config = dict(
    norm_place='pre',
    positions='learned',
    attn_scale=0.177,
    parallel_block=False,
    init='normal',
    init_std_o=0.00566,
    learning_rate=0.00151,
    decay_shape='linear',
    train_tokens=542300000,
    max_steps=8275,
)
MLP neurons of a small language model. Each row is named by its layer, matrix (up: input weights; down: output weights) and neuron, and shows model dimensions 16-111. Each number is 500 + 40 x the weight over its row's rms, rounded and kept within 0 to 999. Numbers have three digits each.
Before each neuron's rows, "fires in" lists the words (lower case) most often at its 100 highest values on Wikipedia text that the model never trained on.

fires in: "the", "at", "as", "joined", "with", "united"
L10.up282:547522545523501526494470511497435458508452467516447517549524499547506563496495552485521518464535511489457494547420465542536520506505525449595520471540495494516486568486439484580512502475456513513409457510486500457506463471502481449518517504483446507502472506540436474587477476488565454450
L10.down282:529506472430473480506523516553546514482481548402506563513483491501510422520507515536480519561537483512516440532415483545454536516501522497511479545575475509555471468491529468424456516430459509413495491496477486495458443496456490470549477479564480510534488496560524467489568453590429494512

fires in: "be", "was", "is", "being", "been"
L12.up455:495499610502535493489583499477479455429473519471585481548567473464538494457517544513467487526530440604492452531535485554477475531492459495561404457488543490497468508461517541451474456504495542504537482447563505531494541526562490543469457479496472506525575432490461518545577513507537579509
L12.down455:544482486488518509519560453450546507581537467484526563456526492498467438446521442538444463629533456482458502547522468500477545479531454482495488500547575509493482496484564464448508488576479487467462540494428531498496514517467509551543472433576514531558474547501529510531616473505515526460

fires in: "the"
L9.up886:515548496521530489454434431537417520515555452588465436558523455434501511486539577483430497502455578497488469452480496457482493545454514466500490560444502499483536528463406465431466501491555482550471536496493485480530467465482583485560452588577492500468493494495472518532453486531486574440
L9.down886:537497489513551459482497476497468551480526567576439465560440523510503473445452528519471494457476450438446523443503468518498513463481495575510454422421517522443508455452527458509521529465486478478527560520456479539516526479521515591520484528510534432548452539559526500504455543478468566486

fires in: "of", "from", "to"
L4.up287:493541594596496540507504492432534478493501487572523501487472466429523484451434504534587547428461483496541521486515449503504553472453471499533474516494459480458474508546430490501397501494468491472490516424518498438525495462508492533519505501543488544506486564582440413550474510478555548485
L4.down287:421444518508504526515564518497547463468512552547568520530525520491499525540557591511545479427511498543517509553537465554435602525451499494489537425456517543525511460536528504457469504498555556530484484492489564570463388491523499460532498463461482478532455527478559352531521508538511507482

fires in: "to", "the", "mitsuba", "mimms"
L8.up282:507556413518539551522446447492453436529476461544438504571478536450536499516546524502471483476475495491514475521466518481503575476494484486565467459502470489487491552408484562439463472456535499545459557464491496491528526440493496475444513575499547525471514514475466446550529483534515526498
L8.down282:502485429585451572546513453563549434513504485549468409446519484398519468449508480493582497484496454452532452449547500498479439560536515488491485529481492481479500535504553528480474474573464491450459485532558501534529488435466467530565520507547525435487483479484547476460485449495495474520

fires in: "some", "most", "two", "many", "more", "various"
L9.up667:468491476411498514544494502484516538449486488497495505482496544474509508517515530537485509564491547463515563554562524571425447439513464500501525477550478550500435526534404529495483563439443520515518546470513418497539470491488526514472488508482518518493481447479539478550480517474536518502
L9.down667:476448491508546494561478444546450555488487510423510468494479540527546543491456478513496507471518552488501532493463564531531495547497515471560478544469498397551534562513452469607493512529478547432479527510513473459547495503541493518447442493485508480483535495452509515486600518558476520552

fires in: "the", "order", "her", "this"
L9.up282:501465590492504539446478460509482514510449523552512484498443509441479559590500527489482486509493503539481441504488512516516533429470499483559541497497481573466500560488435524501513506478480496526610437522468459475465502455475501552499493490540435509451519519430483527525506486475527571493
L9.down282:499462508511489443536483533573517524526546499530490543513485524431466532500495474441467527479496539435566518500475549498522531492558435538546576604560531544464458491467507504452498491481484493487503536521479540532535550478540466639486441536511520479486423379515492512543443496490537518478

fires in: "an"
L12.up519:465482609477501494471467468472478461465466467521452529444530475500480415454529441494397560522426524541479434530589467533477476525500443415508530430454483516452530503547522579423417476419542464545432503464456536490559494504485564549459489469513495484559545563537487424502483561557549517534
L12.down519:474449407509439479459466504537458542528462500521555570416486478541413482453489438465544501546469535565528484509597512535469528416524451507536494455585498478468439516475529553446494568481517543524489495505517575449530443516507517534478449477563494432538453576460496450525514535525446456456

fires in: "he", "not", "to", "also", "she", "would"
L12.up336:507516496516508521501536492473499460463519403479474519477527434521427555549460505499477460431451443435476532600494479490546520487428555523559472515516517481456461571472481524456475450479488455502431532557445468454523496501498510538486471522428427538461558536459502529498449541510503427490
L12.down336:458451602451588545555489453529437453440474443483459541479489498506442466481523479502471505500513547538537431465516470487462442435515491503450491540448479523485528491570588469514545544532422485507516582504451460466499513516434561438532538482501559530459495521479524442472522523503566437465

fires in: "of", "most", "following"
L4.up661:441561501527504507474474436477447510546501465497512528534513491444568417448494512473495539494458479529567527571486527494551453454498491501635530497498439562561442521526492507449515493516468459524448476409515539416529485474514496478578507606518477549468558449453519531521545462469502505562
L4.down661:437503495585587480491526555526479486483476428555496562434494544550484493494512529446543560487518528532500550423486518490582585459481556464541412510483478538475579538484494452431439522512422443537558435536464536479429607475518543442539486461508492482557517477520468449505513502462499460544

fires in: "an", "download", "american"
L7.up984:472498521472562525551457458519501389466482509524464488569566427454493440482536508553406543493481504561509458526539490581509485524508550539448472466504469501518516513544547512531523478482537509467484483516500439469472551485479505556565443479530447578603541489519528454501514514528470468470
L7.down984:487552533517487545563442453554488526508479569523474492505418507560542447543503511547492548503516460507520485528452465520593473521492468460539504542504499508468589465510507487526405563460474464452517536494541455443510475483525502517427507466478497519472501594522463442496489443413507467505

fires in: "gold", "third", "bronze", "silver", "second"
L2.up543:548480597435571430506466482549482544491528562572488455525517475511459584488476517577464516436469481460476503422455466499451478467548481462554492534530521544484492434507515523460419509574560487555536551470546430495561470496439490517488515488525522517543464477543410551507495488469594509529
L2.down543:471490468498514488489523522530467508466467473395523588524508534468546460570514526503414419523533498523529492457484493552556526516437509438540570519534459493506483539492570518525480514516521526412561459450486509517485484458528434436567472459529543474485442491551467540446492471505491471470

fires in: "of", "to", "in"
L8.up741:517516414536551495474445518474516546505484515530423453573553480528502530515491631493520511436462445510469478465437471514507489502499519604471562503444503543478436490377434546507471500595523531431527480464426504480503502491446479492485436495441491506479526467482457534496507446536553513557
L8.down741:419474512471550499462473492517531490520442572488454517455491512435459498523561519485502499558503580454504491537579560499411533508535577483513463579562533542500477482498483529514504469585473582455465445494517506553491534447576543497508535485543466432512534581436543510520511522525499415521

fires in: "that", "to", "first", "since"
L4.up886:484410547511512539445490471464557512532517576438483512460566509501499456461465549540541532463456495567500573494540449513484527433461414504500536491431503450432432494521422548529472482499538490541447530398467501501501532415532540508503505543548461532484501442513479502485526552493478478543
L4.down886:437501541458477527394550554491524406438504525505511605492502578520492510546508447472474505483528433440512510481537541528498512472461497505534528500502527440471520500549496544484438494519409488514433471509436441476485431508430502496514496494527467527477450533491491467445509559458501477497

fires in: "because", "but", "although", "years", "when"
L7.up471:453495505587490412507512474442518542507438507505541519462502494430509519531491488548511520524442416484471547476466560501551524551512501487560480496501504520516525558439446494501564515497479533494488555462552514466528451444504509490477512518583460499518574556525459521505512528506494522557
L7.down471:503559480426546510453583456480527488514453514486520524521469445533516456488482501482522503502562546567587434477520501452506461480526440556466476496547583451500468410472528441592434518474523531500478450560535481540466451538476544497489529552410542493485455536456511521508613475529493522428

fires in: "as", "for", "with", "where"
L8.up303:439488536527511445471429434477468463526478497455530486512474491505548543448514495483534593471493484555531499438584583486529490458452427409485446502512445499495371515540475506510490508457499467537504503420514509502529497476518487577510514553501497530544517458517507569540474543489523523512
L8.down303:530472549423512459473512464579546533411508503504451490487467501476608491525520520440526529464493468490475502619501505553504507505506499516515553465530491522544535499539572504474480541446490542443470464546469398389481488582446427512528502549518552463527545564427506460532534457542497454455

fires in: "san", "hong", "los", "la", "el"
L2.up101:566464583441563511462471489480460451504505620528447455478497515528461536466524513537546548455498440489514518440490490514509500461484467480506499461499552538559484486509489513442462469486488457536532520463525398505482434439526505508481535486514543488496482448587521486582502504432542511501
L2.down101:443451533525515551473473535500502560554505490484424506526503476484496578533540538511494423556540491530492475573503540457501459541459489496438507562498539485409533550487486522478500577462481448487500534517518514488462518401440440469458489485422563519500462408480481510464599490492490520511

fires in: "february", "may", "january", "march", "april", "de"
L4.up503:497509531540448529433458504481464466476474523472431559541570483460478512503515577466519492406509544561466502487480479481513548387492502439448498525510475498485500521400466477467467578531537484496584466423442530479501435463509494476481559541512467499503547460528517543544499490512507492526
L4.down503:470443554477480501554528481517476479526557565520479507537502543498476463584509480515464530497509525414479498432415507483500479577509547522580471525464556515471485472558470472462431502449526524491549518433408468447555515443511497551500415483510542521459427465517507517510567514477504503516

fires in: "and", "the", "was", "while", "s", "is"
L8.up151:466486468501531475548534475474512456537458541466502493530510485486511520498461549555506508440463554576480495473447469488457384520509595463535488511483424476551427539502487477493506491508477444498446525558452523510551476491503493527440480510522455576496524491533458552561429483471465515562
L8.down151:570573495500478527550397454441494514569491423629453516569519482473486541509466489494477544519542407406543521474544466514410515512434479493532527484527545481527480501455427492439480482499508531504468457532484486532484487500531521503511496525511480505510462607510506424492457529554574585517

fires in: "states", "sexual", "kingdom", "american"
L2.up616:505495460524422414496520493516405533464527518598479448543466462446504460534449505564573460439468511506485422571565505541530531505564488506524517442479527503551527477555480483441502494472427508493437530511506477445492432502540505533447520525520493577484512480512561470455527508546561478480
L2.down616:557483476455504543518480466496496526567512433491541444544477515551495489544531571511566498512480445480534526525510503497487517514503432571422508460487514557527475469469527504640474473495483428368465447585535494448482547483562513516556549480540514505495506530469524481474569489521481506490

fires in: "all", "until", "most", "from", "among", "as"
L4.up872:450492560616512530525417516464514491493497483449461503478526473469482500487481535506513505503458451548568571480516539536520500367489500478497474536495486612440452510506499560511433461509477502524547529543396499487546456456454517546467498539519458491460517516494476490529490520489539508520
L4.down872:564424539357537550549490537510552461473540528466467563484537544531489473554479467454478546514512505515479534498465527463535566464505485435541471504460546520425468472534496466513478522480491524487497510507556443424510513505529507505549473480524586398536528470504486520518517497572440503486

fires in: "an"
L11.up923:494546566549519530496512486512503495526463482565536452531536459520397510476460476517443589520441485505483462494485476554491504498498564502464509454487486509535450470519529523493444504452468428455496530483463462540505470534559516556447495508510521487525528521449517424490508499526459464472
L11.down923:503478516511504515473535520517505581509543502547558538480504489466444520468534429542490517431420505513544478500473528520535425464484478475447526419469456492460493478503545570491564500469560471515479467527471523541556428511454540450480488448526506476479508584451495426500476528493483418555

fires in: "of", "or", "l", "to", "w", "car"
L4.up426:478532516515539468513519437491544459509548477533506493477512468533493451477472493523502485374412488586515481469453501497523424513502501536501531503424526510505450524495474473455435468477481501527441527397458544462561532372537456584559484551504475566486507504566490590524517484442497473476
L4.down426:515556539498466513551484523472494498444513435537490537478510518501517548576572488507514536538493500476491457507497477530454482429526562452540492592568538548470462492562566520444480492415546495502486464529477529497522477531529480498467515483494619452481469591434515436488511498505503430513

fires in: "up", "out", "time", "in", "which", "as"
L8.up104:460576444580435434537537509492550479488454481496484403457546518459536489468421602558523568475419486498532440562461468547511438446536486492547486451529495537444427492532443536486401507543491495463492526530472502439487500496493504546510455537488460504448530540438406544533498481518570511489
L8.down104:441399493525529478480460463454591471515461542524489530483476523481517455506516555573493494473475470554509470524568547514509533464451463449508493506506457491549492528522423456557479508398442450523537506514539481520498488505511459534513556465569502453538497558497461546499523453504488459565

fires in: "with", "to", "4", "5", "6"
L7.up790:457467476509559480499498540454491433513457475496530478473549462420546499445505554506502508476442437470515572426554564474478549516491587586532516471416462510558447536515384504514533447499478467502457393499533461542494529491448488597597426505399547499455580546510526547531483471520532460500
L7.down790:534501504458565506504516577424512509598494574534477464508461521521496479424463513478514480506462471435452547459479559469428465502452516525460483502540466485517533448508467492541561516559523532493419470559526490522559510547619479478499545523492509504484539459504464543514473505460434531511

fires in: "in", "all", "many", "other", "most"
L8.up247:568600577549459473488451445467499525499518509503467491517491509435494500593534463526511435492437486480524564499517503528535519520493506520483516523552468552421515489500478516481477498493457468480462450390485429415522562460552506503469502540507456526491478511466488544530467460496522539494
L8.down247:449462508482509517476479502442471391457553542472484467619451558493475477572545492472488540530429544485529561479485460520567459487513519537533513498528524537459402486508525509532545577476531505416481505593488463516442494440507520509511537564449572466512429453560451477523472473500545522439

fires in: "first", "second", "top", "right", "north", "part"
L4.up69:464531462504588475489502475501485428511498487554481469495532492448558503542489499560499491467438572471547503475489568512506465535499424465569476484524524519492544449471493532489520411543515453566464432481537475504594517465471521531562478609510461575550519513521465533462491495504572479487
L4.down69:525540457541438432482492504470530497474521448453456498599502513459407463465502536478537456505474486506512467494435521476551527553534424495448532590510470539538499516460516511429437486490501463501511513613532470514542507530487523427497529514627517526497521477532536559492536491476557455498

fires in: "however", "until", "by", "since", "when", "although"
L2.up290:493501532491483516562476462460502527507505513531520512490543520500536539468532438618505563545482476489569474456486528519533485496543491495522567541511475508555475505454423514524487465522475521477473482357449494418517495454485423574475535509490466566563545521545499571548452493516521530514
L2.down290:574496469523485473462487502387457494524487473538547528557542583523529517446539481544492458499536527449495458507535525563539459515586460467512565546477469486513464478477525533548437473486488451548545501475482459529584410483489488528423561569539471500513546496486579454467512447492508580445

fires in: "season", "l", "seasons", "period", "august"
L4.up178:495502508470476548460448529480511450509478488434430504447473463467427431508519474479480419426460513546570554512565551484514481529395455533490466550479443463471445541574473475462488536502468492474545522456507518474555531474563562467498498587547483516549525505530502417502531490516521531457
L4.down178:456471432525488531565496475517487421509505517527484457509453559501462530528438501436496492590485488590594522483487466496551501566466410489413520465455549446508463524512542521568478465501457522447500459499499508497537454510516498480489458533461560431490498444510527472439388475497539451491

fires in: "the"
L10.up496:509479479517493490401564549534521467463520442511475497593506445456544503495501514442471647478446540511454464569415472474481445520428457495528487488441535527516531493552531519537514529518535495454417509483577516620554471515473528551450511466537464508504504440563471488460517450505545521537
L10.down496:508470542504533435427541549473453462461456578491474513525509572512563538495422458519591429535459511474513546482498520490497509534588586477535519542477396529481566466529423566513443548429431469481512560543457504409557545456580525395473479456501500590487524480464549477483467536533447503462

fires in: "when", "february", "while", "march", "so", "footballer"
L2.up347:549437531516573499442507493484517443458497527492471505564516514517502509456543461524477536543453506519515507509497441508518593497504579532573571452432460506527409511530432491586461489463481499545523502529440548501556466446442478467478548523567440518565537458461454455504517540481518562495
L2.down347:513490494448447533538491576472526519511479489456463496517476529497485483568511527469439526545489498465498492483501506522494560542503502515456519547457458479531509510444517564448509481492512473459470512500464479459513433531489526506458473481492542444508507513506511506436527510570461506522

fires in: "was", "be", "is", "in", "to", "came"
L7.up544:512485497528551463509535505495502447526482467462483531472580511455522477521520578544548518514526530484482492414513493430478495520453507548537465486482378482525474536479455521495536500589491471536551525452499471556532510494495484575533477425528468543498528406451433492533440490472551557489
L7.down544:540518475482549504522514550507543548469515424527474558505482562500504441524470508443519473504598511516456497487554496553552527495515491491623462531506462482564567508457431523433573527590461479501530551512511431488440490514523529454498497504499575530553552478482526474492447503461482515484

fires in: "first", "second", "third", "segunda"
L2.up886:557469534510542509510526462555512524477517570475446504479512529462537482507450506524458518501411447516451538507483479564510551524544421525576484522533484536477470521367488476575439407507510501543490459445505463412542551468493480494417441478592533556522488471526538479425449516524503538463
L2.down886:534482447483514472473474491517534500458486452481483464444461508572492496512508461547444496492500464518436520546512502486492493528520480477539483452442456470481511473457500542433424494461486491482434533446407488494571550497467563591467514490554543559523490487566473508513545582434449497467

fires in: "of", "a", "all"
L4.up1004:488541492517513453515504540480479492538514541527494486511531484461479482477423490530472500487433521552510476542528514586527497516431488498486583475465494555552431529473474509483431489513533491495527431438479443438517521474479451525527494563472489534531502400601453555603463488496467514497
L4.down1004:467460505482511554487530488460483510479464492518483514430549514475559503479405561496546436446480491490377453420518460560524491599451496481504521519568428563453574461498473494553504532523501522436458500531519421554471484527537481492514531500515460530506504500472564489408474473556473575502

fires in: "all", "both", "many", "these", "those", "some"
L7.up106:539525501513453566480480533413490509520502496476408535516564512521474491467515448407477481565496526476429511476489495548536503545472453486506501479507463538529419555509441454473512476576548520492515531427494509503583429460487527486543541514552445515522516409558450522515522464550545487568
L7.down106:446579483439510519539505478513512491467476451411572621478478507473565542496583497516512517575519472518521558530457494465462511504462456546540610468538499499517596541557437455442497472536518489511463414531496509459500497512520464457553491516537563470528472578448487502508543425468520526475

fires in: "public", "education", "cultural", "literary", "constitutional"
L2.up853:502547561521540409503492468501456475486493488448556476516494429464495507507468589433562432455447565507415391535470515480500496447570502487476461478508471470443479506497551551432555542491507526515477522492477542463511495569489534458461488463453513516538544406591563529579501480504501497512
L2.down853:558545530474573515457447577608451497491478475491481491578469486488463477498511504510427460511505452562493477560532517504518549477482441425540512485502457512506486522506614544509483509497523521434465490488503485522541583442433523481519462486529554499487500507557481529514503553427425494486

fires in: "the", "in", "a", "on"
L8.up724:555486543524486519467534481487498451522501424583498490514495462479475476480547531433474510424509498510544440581492484493553535490453509498525517511430417481490448463560485498474471529549515540537436504508525459512460477533500503493410467566519465505522532455474478504473476515516542572490
L8.down724:454487537513454550522454495498517467516497500512548549459514503488446501442425535423449498508494499460543447448462481596515529492506497479537578560496457480481485386477486489524491487475487484534507495430523506509552438526544515510423545530517535519498388544530489568510433566511499531466

fires in: "father", "of", "to", "with", "from", "married"
L8.up45:462459477477496493528516430480418514465549540552567528485515481509525572480414554495599515428509497468499545449550516467571582468471565506533466501475521498490451552499489531490445512427436470449449530488527454463447568509489503534507520517375484491482513505528461453465495573544468499540
L8.down45:468473545499556492375490475460483423522518520504487432486520533538431413461554528460537494564442466486489483499425528468463495528525472430532518438521454507460526513521535458484549501467471507528507482488515489498437458524519497515467481567489471498491453456557559546463454516515395490514

fires in: "a", "the", "an"
L4.up385:533548541471523439480499473451442483523568448469438507549513500463517475418476513524526572568503523467463442540427521480564460552493536551598468431528528552529514515478486453551529451483456485514430507471486444510511445486504524507415505460464493558456508542551450606492490503557520474555
L4.down385:536466506546497499466511473560586527493426482464557501439432514606491458551491453469455468439571523503443479501594512518524484486522531483430510536465523426494440515513481507483467539515444491549514492530551502507507494505495471472496506514529497456527501485472565421569529571465510496534

fires in: "a", "2010", "central"
L4.up527:500542508496550453522491486516484498517484492461417425519442491458522484422382533608470537535420573502511514460501568537501420531467493522537512475442525575603465481455501477452517490501489424561465495461477489523504518516553514512440522611533496518502483450500496522488529465527514522519
L4.down527:528537513529506526454459514485593500464481459509512569517520537520496569518486554440463496495597410522465475524576502568520588487476501500532498519484536487444583571547438446541576456503461490528493494503485511468484458581465483475499474467573537429492509446529484445512518515496530485578

fires in: "of", "the"
L9.up676:557529494539386535477466405501527484536545511531514432487534508468487496555536490515484524422470521455452483537572514580512458516477504515560517476523500529475512547461465557454504451495434463490509465437472486488531488482521460512526507530451453559494502491452525560527433453490491436512
L9.down676:436501519469518520477490484470478541470492444405505520509537551535504456488470513544472533492482497498438392448592548488504528477505516520511506532530508534482445566533474546469452514488542523394547460512469506489400543433492498461525586495526428512594516530464511456421458542518447547525

fires in: "only", "often", "both", "even", "just", "usually"
L2.up343:482574463424498508453552422381493526542532494471508553459559481442555471408425507561514456480496510488468492530563517603524528522533484533526558498412462493428509406445451520511508492497498533508481556454510424518501441467516559499461460549533479505454504434526525549577549502590513486463
L2.down343:500489576565507476426504596527450470477479477488512485471417445585492482600460451481450428466510400459541490482495518430600525502473516547502460543544481520509456487516560511444460479489465547499501513518546453478527454633511444481504447470460537537505501516468470497465571485476497515537

fires in: "most", "best", "as", "first", "second"
L7.up673:434543474607587493519485507487518538471531455486495464556496407472504451491456603483469514550459506489515514530505532520494568491441551524540557517516524487454506543541496560506413461575492497535464468427484446479536513493506527511509474462525487528410484495528466505465442506472561552540
L7.down673:484493466443558445506520550471528532483450482477457444512471446499485450494510543519458518548426605462497523536455562493519570553601544484556550479494518499550484521504484567496501471511418534480519537545465494482547487545514448473540449461505467436504461535490444522431452501515515540497

fires in: "who", "what", "which", "having"
L2.up872:480500470418487482455550475425529497499494527492544579537505505512536473451492553457594505412520509504484484444526472479489496515433460522559561509447514548482486518591444431527515529464548498496433546441456526534501477461587568552532493487464469580516543484515491474532491463521523526454
L2.down872:567520537475504526473421554450482524491448455471438513512446493493508414561476396525457517527544463481492494508560523550495490442459487495537541523489472460495506520494558520432507481499546524550554476461462485451428409526493494471500510532559525540425519468470475500442500513520507554533

fires in: "states", "company", "kingdom", "feldblum", "feldman"
L2.up719:453517542503467454467507439461496482540494539607471540512495482511485521520456530561534502473460474507612506576522558563507540528455536493554419497458530499501471477471473449492565453493569532512435498516488563503526510471602470559499469489450543486475516557462585480574478460521593522515
L2.down719:503500500477499491484494545477518488468492478462469494434497532510506462523457511417508507514519425542534556451551573546455463494511523546449529525516576499504527476602504512504507489519489558494453515474592553483460520485444445450431458459479474570490438520495469492530576479578490525451

fires in: "of", "world", "east", "w"
L7.up488:515531553559458459506548506450466497485513481572446538550509501507512457561499474468463572442516516495496497554536467529511511485478521464487475543530508525529495498538462467511453461500471453497483476454496456469510530426526479475572503576554473504509521416446439479491505437594521487601
L7.down488:454524524521557527535515492488473464548452547510535447515510477496490475484508484494395525538464537461467532504442523526491467524516564526473546559548540500487544530481498447518414488502461519504473509527544454417462529482519603477527502509428516481524508502452496543534465502545467488476

fires in: "many", "good", "some", "several", "few", "other"
L4.up592:524506547518529507537484414508481461534496490502493509490522474479493462511502547499487440487500542469469538535503498460487548539502520509488452483435410517474511568504522550456499476456499494513410562520479539517612441541459450501489506484454462541504519425537412490506511521492556513501
L4.down592:513486540494540502501497519570493496548515536482492544504445495489495458479427486499477516435464417516516505514459470515552519546489501497613508415547581420489530521512450441453525507473493490510477517498485505476512507478521495499514531555486471470529554551466527499516506502450495437433

fires in: "most", "much", "just", "but", "only"
L4.up53:460511481483462433527505427472481532539503525497494569403523489460503468400540535593518473474438538544525545428511499541498502492505455547544468498458471461496489476482507483548471426508484477536515528479475498525479494496537451489469477531578503514531527439450458545498524499490546528460
L4.down53:510485564463508565438537597443537447448499468473535513494464539509436508550463561426477530519561499443432521533524461477522481411423597516454496485533492512471562465522531522470475544508511458504482515574492474503485533532457492442539535431458513547502440530481471476471570505484464523519

fires in: "one", "a", "most", "nothing"
L8.up691:489457501486473461574513482495478512471524521509474484546514475497497438459454516508535520455506533569500531499461456509494593471477450418516517490523495518533503557489510561435382508417530504609514435481445495429497575493521493526493545506497468538523496393455461492467455476482448513530
L8.down691:536552473450530490511535503500502552478543521536444561425482447476495462555556543573576525493484464528452593494502413539516481477540464474502520409492527494541468435516512458541530445453562503469488541522496433507556469508526530468459534560481483507448497594437523525490463397437503456530

fires in: "years", "until", "shortly", "days", "since", "details"
L2.up328:458465552445474540482493500493538511488499501433578569503521497474525482423496450506497534486435454536527536444535485394498416482513447449579511551499519507493499541499489481465545492534468493524446521444444487505573446473511545480419503525511440526554491483523502527515467533511516577455
L2.down328:453453493433507554600527439512512503482572554499500528527431508473512508553518429500468563510463478507500555491521482436476474489544497463505494551524540488550439547478505499470473417573474490580500545474522454469517494426471526552509436471483480554470515432572468490552493507487528547427

fires in: "only", "more", "just", "failed", "either"
L2.up464:431540493449463460477500446486524482525541554537491526494515526436492424433464548605492543489465471471526525526544563536509492499511451509524528489519465573492442419493505485483536464509506482540479515533502408500486421524522484494513464515504531473487586471465489563536570430521533502535
L2.down464:542565529504555500565558554497516505421494467503514520492501562572473535521495445417543476513526527498525523550438515478506493472490504500490469492503438413509554489465510497523475535472472435474512487540492476498497576553427498509518474465451541590500459542504433488476501597479487474476

fires in: "most", "some", "making", "made", "make"
L4.up206:457501535498517408496523509485541537454485478481523486473549508434499480542471552553576421500519546543606533439521495522531505429469479463497518485430444499498401543492433580470534508481567522473501549497483516487504596533526472552557510544504406514519486509494489465542453551519488524589
L4.down206:628524418539391561484492441481468475574544543500525497527521530417462521499485479475482505511552541409455480465533542461508507624477500593465464560499460486422520448473477403550489536500483441511480422491541444525523487464468550540460583535484461475490524470476566502486557524568527486481

fires in: "to", "also", "he"
L11.up277:520549458530505520508562440479538495559529422463557523569486506513499559510474511515477482442471516555501489470511485548569566449453496475573473513461502507525571515467394435516447496449473483499478438512503540516468429481470506519419521525481424549442551594498467498455451486491554424460
L11.down277:509550490494541561535514471526544444464448452531513554529492536487442503481530530506418568536548554484546429520517472519412496481484493541434438526487558510496534497508553423479484528552493588455466525480502499475465492496419507476505519481515499433511498535477553424508559540560485420480

fires in: "april", "formed", "office", "fw", "born"
L2.up933:531540474509603492486493478467406501490529496540451499569505481485506479536383511540502594463454472531561516486474558452557517466481479524537568497469469521528504557428415574511493456465454465513480499498492458540544459509494506552469525523465431536565513377497556498449507459599549519490
L2.down933:477477596505422497446497476522476550450504579470482507418462528575526479564565510512490462516506498464478438545506446535434518506469555518444477512595469470515549539507584487469557499514477513520544528480464495555495519498510454476505504476497583445406464460446551484462519497513398415501

fires in: "only", "just", "released", "even", "nearly", "approximately"
L2.up839:467556479440438496441508468475514502493497523499555508533503481519492485404520561528553486495496479540538552419495578517555538498421469486501537557512453528521490405541452520520404457507527486508516534511554435492510440499471508491505515486544480492502498502455498488461497482450533513538
L2.down839:505483546543546514505537550474467538464507514523428513437493530545559513511394463520452508518529471404506541586527478419484549467540508521456476463472537408436569480450521458466494545515508499454477519512497480616493502507498459487525471460502534514553462471460484500477539534540442559471

fires in: "the", "that", "same"
L9.up710:525543472481461505469496484500516484495507433612470548578530507481590564497533509511471538457468502506509520520536463503521485451478513500592557537468490546527512494557469460564444432485452513508518568537495437488494506448480476547477533475565471486477498463472467499508473461497530476547
L9.down710:499557537474471539459450541440495520545522504581483468517494523500457463463528466512505510526491531460549524477456490552542446489519532462567492463495492545523507523483438526489440595512522463474455542470591464494492452452495467495490482519521537519476455476440478501435522476470548394509

fires in: "who", "life", "which", "whom", "janeiro"
L4.up141:508583526457459418440406456473500457494502498572478526524479451542495522428540467435518462523496496556480560444534470495535509444456458452548538422465547509533471509517492508466594506492524469544499457487475450500530424470484557448598477485477516586525558445443447523509449538519562507525
L4.down141:515557548508522508519516523470451565489507443499547517419520509480505485530520489549457570479512547467558551506486512528532505424479509474536562488511447497482493556556472502533513521472545449464504550438463557489524519502545535505480489552476452562453465465538425542515433418563481504466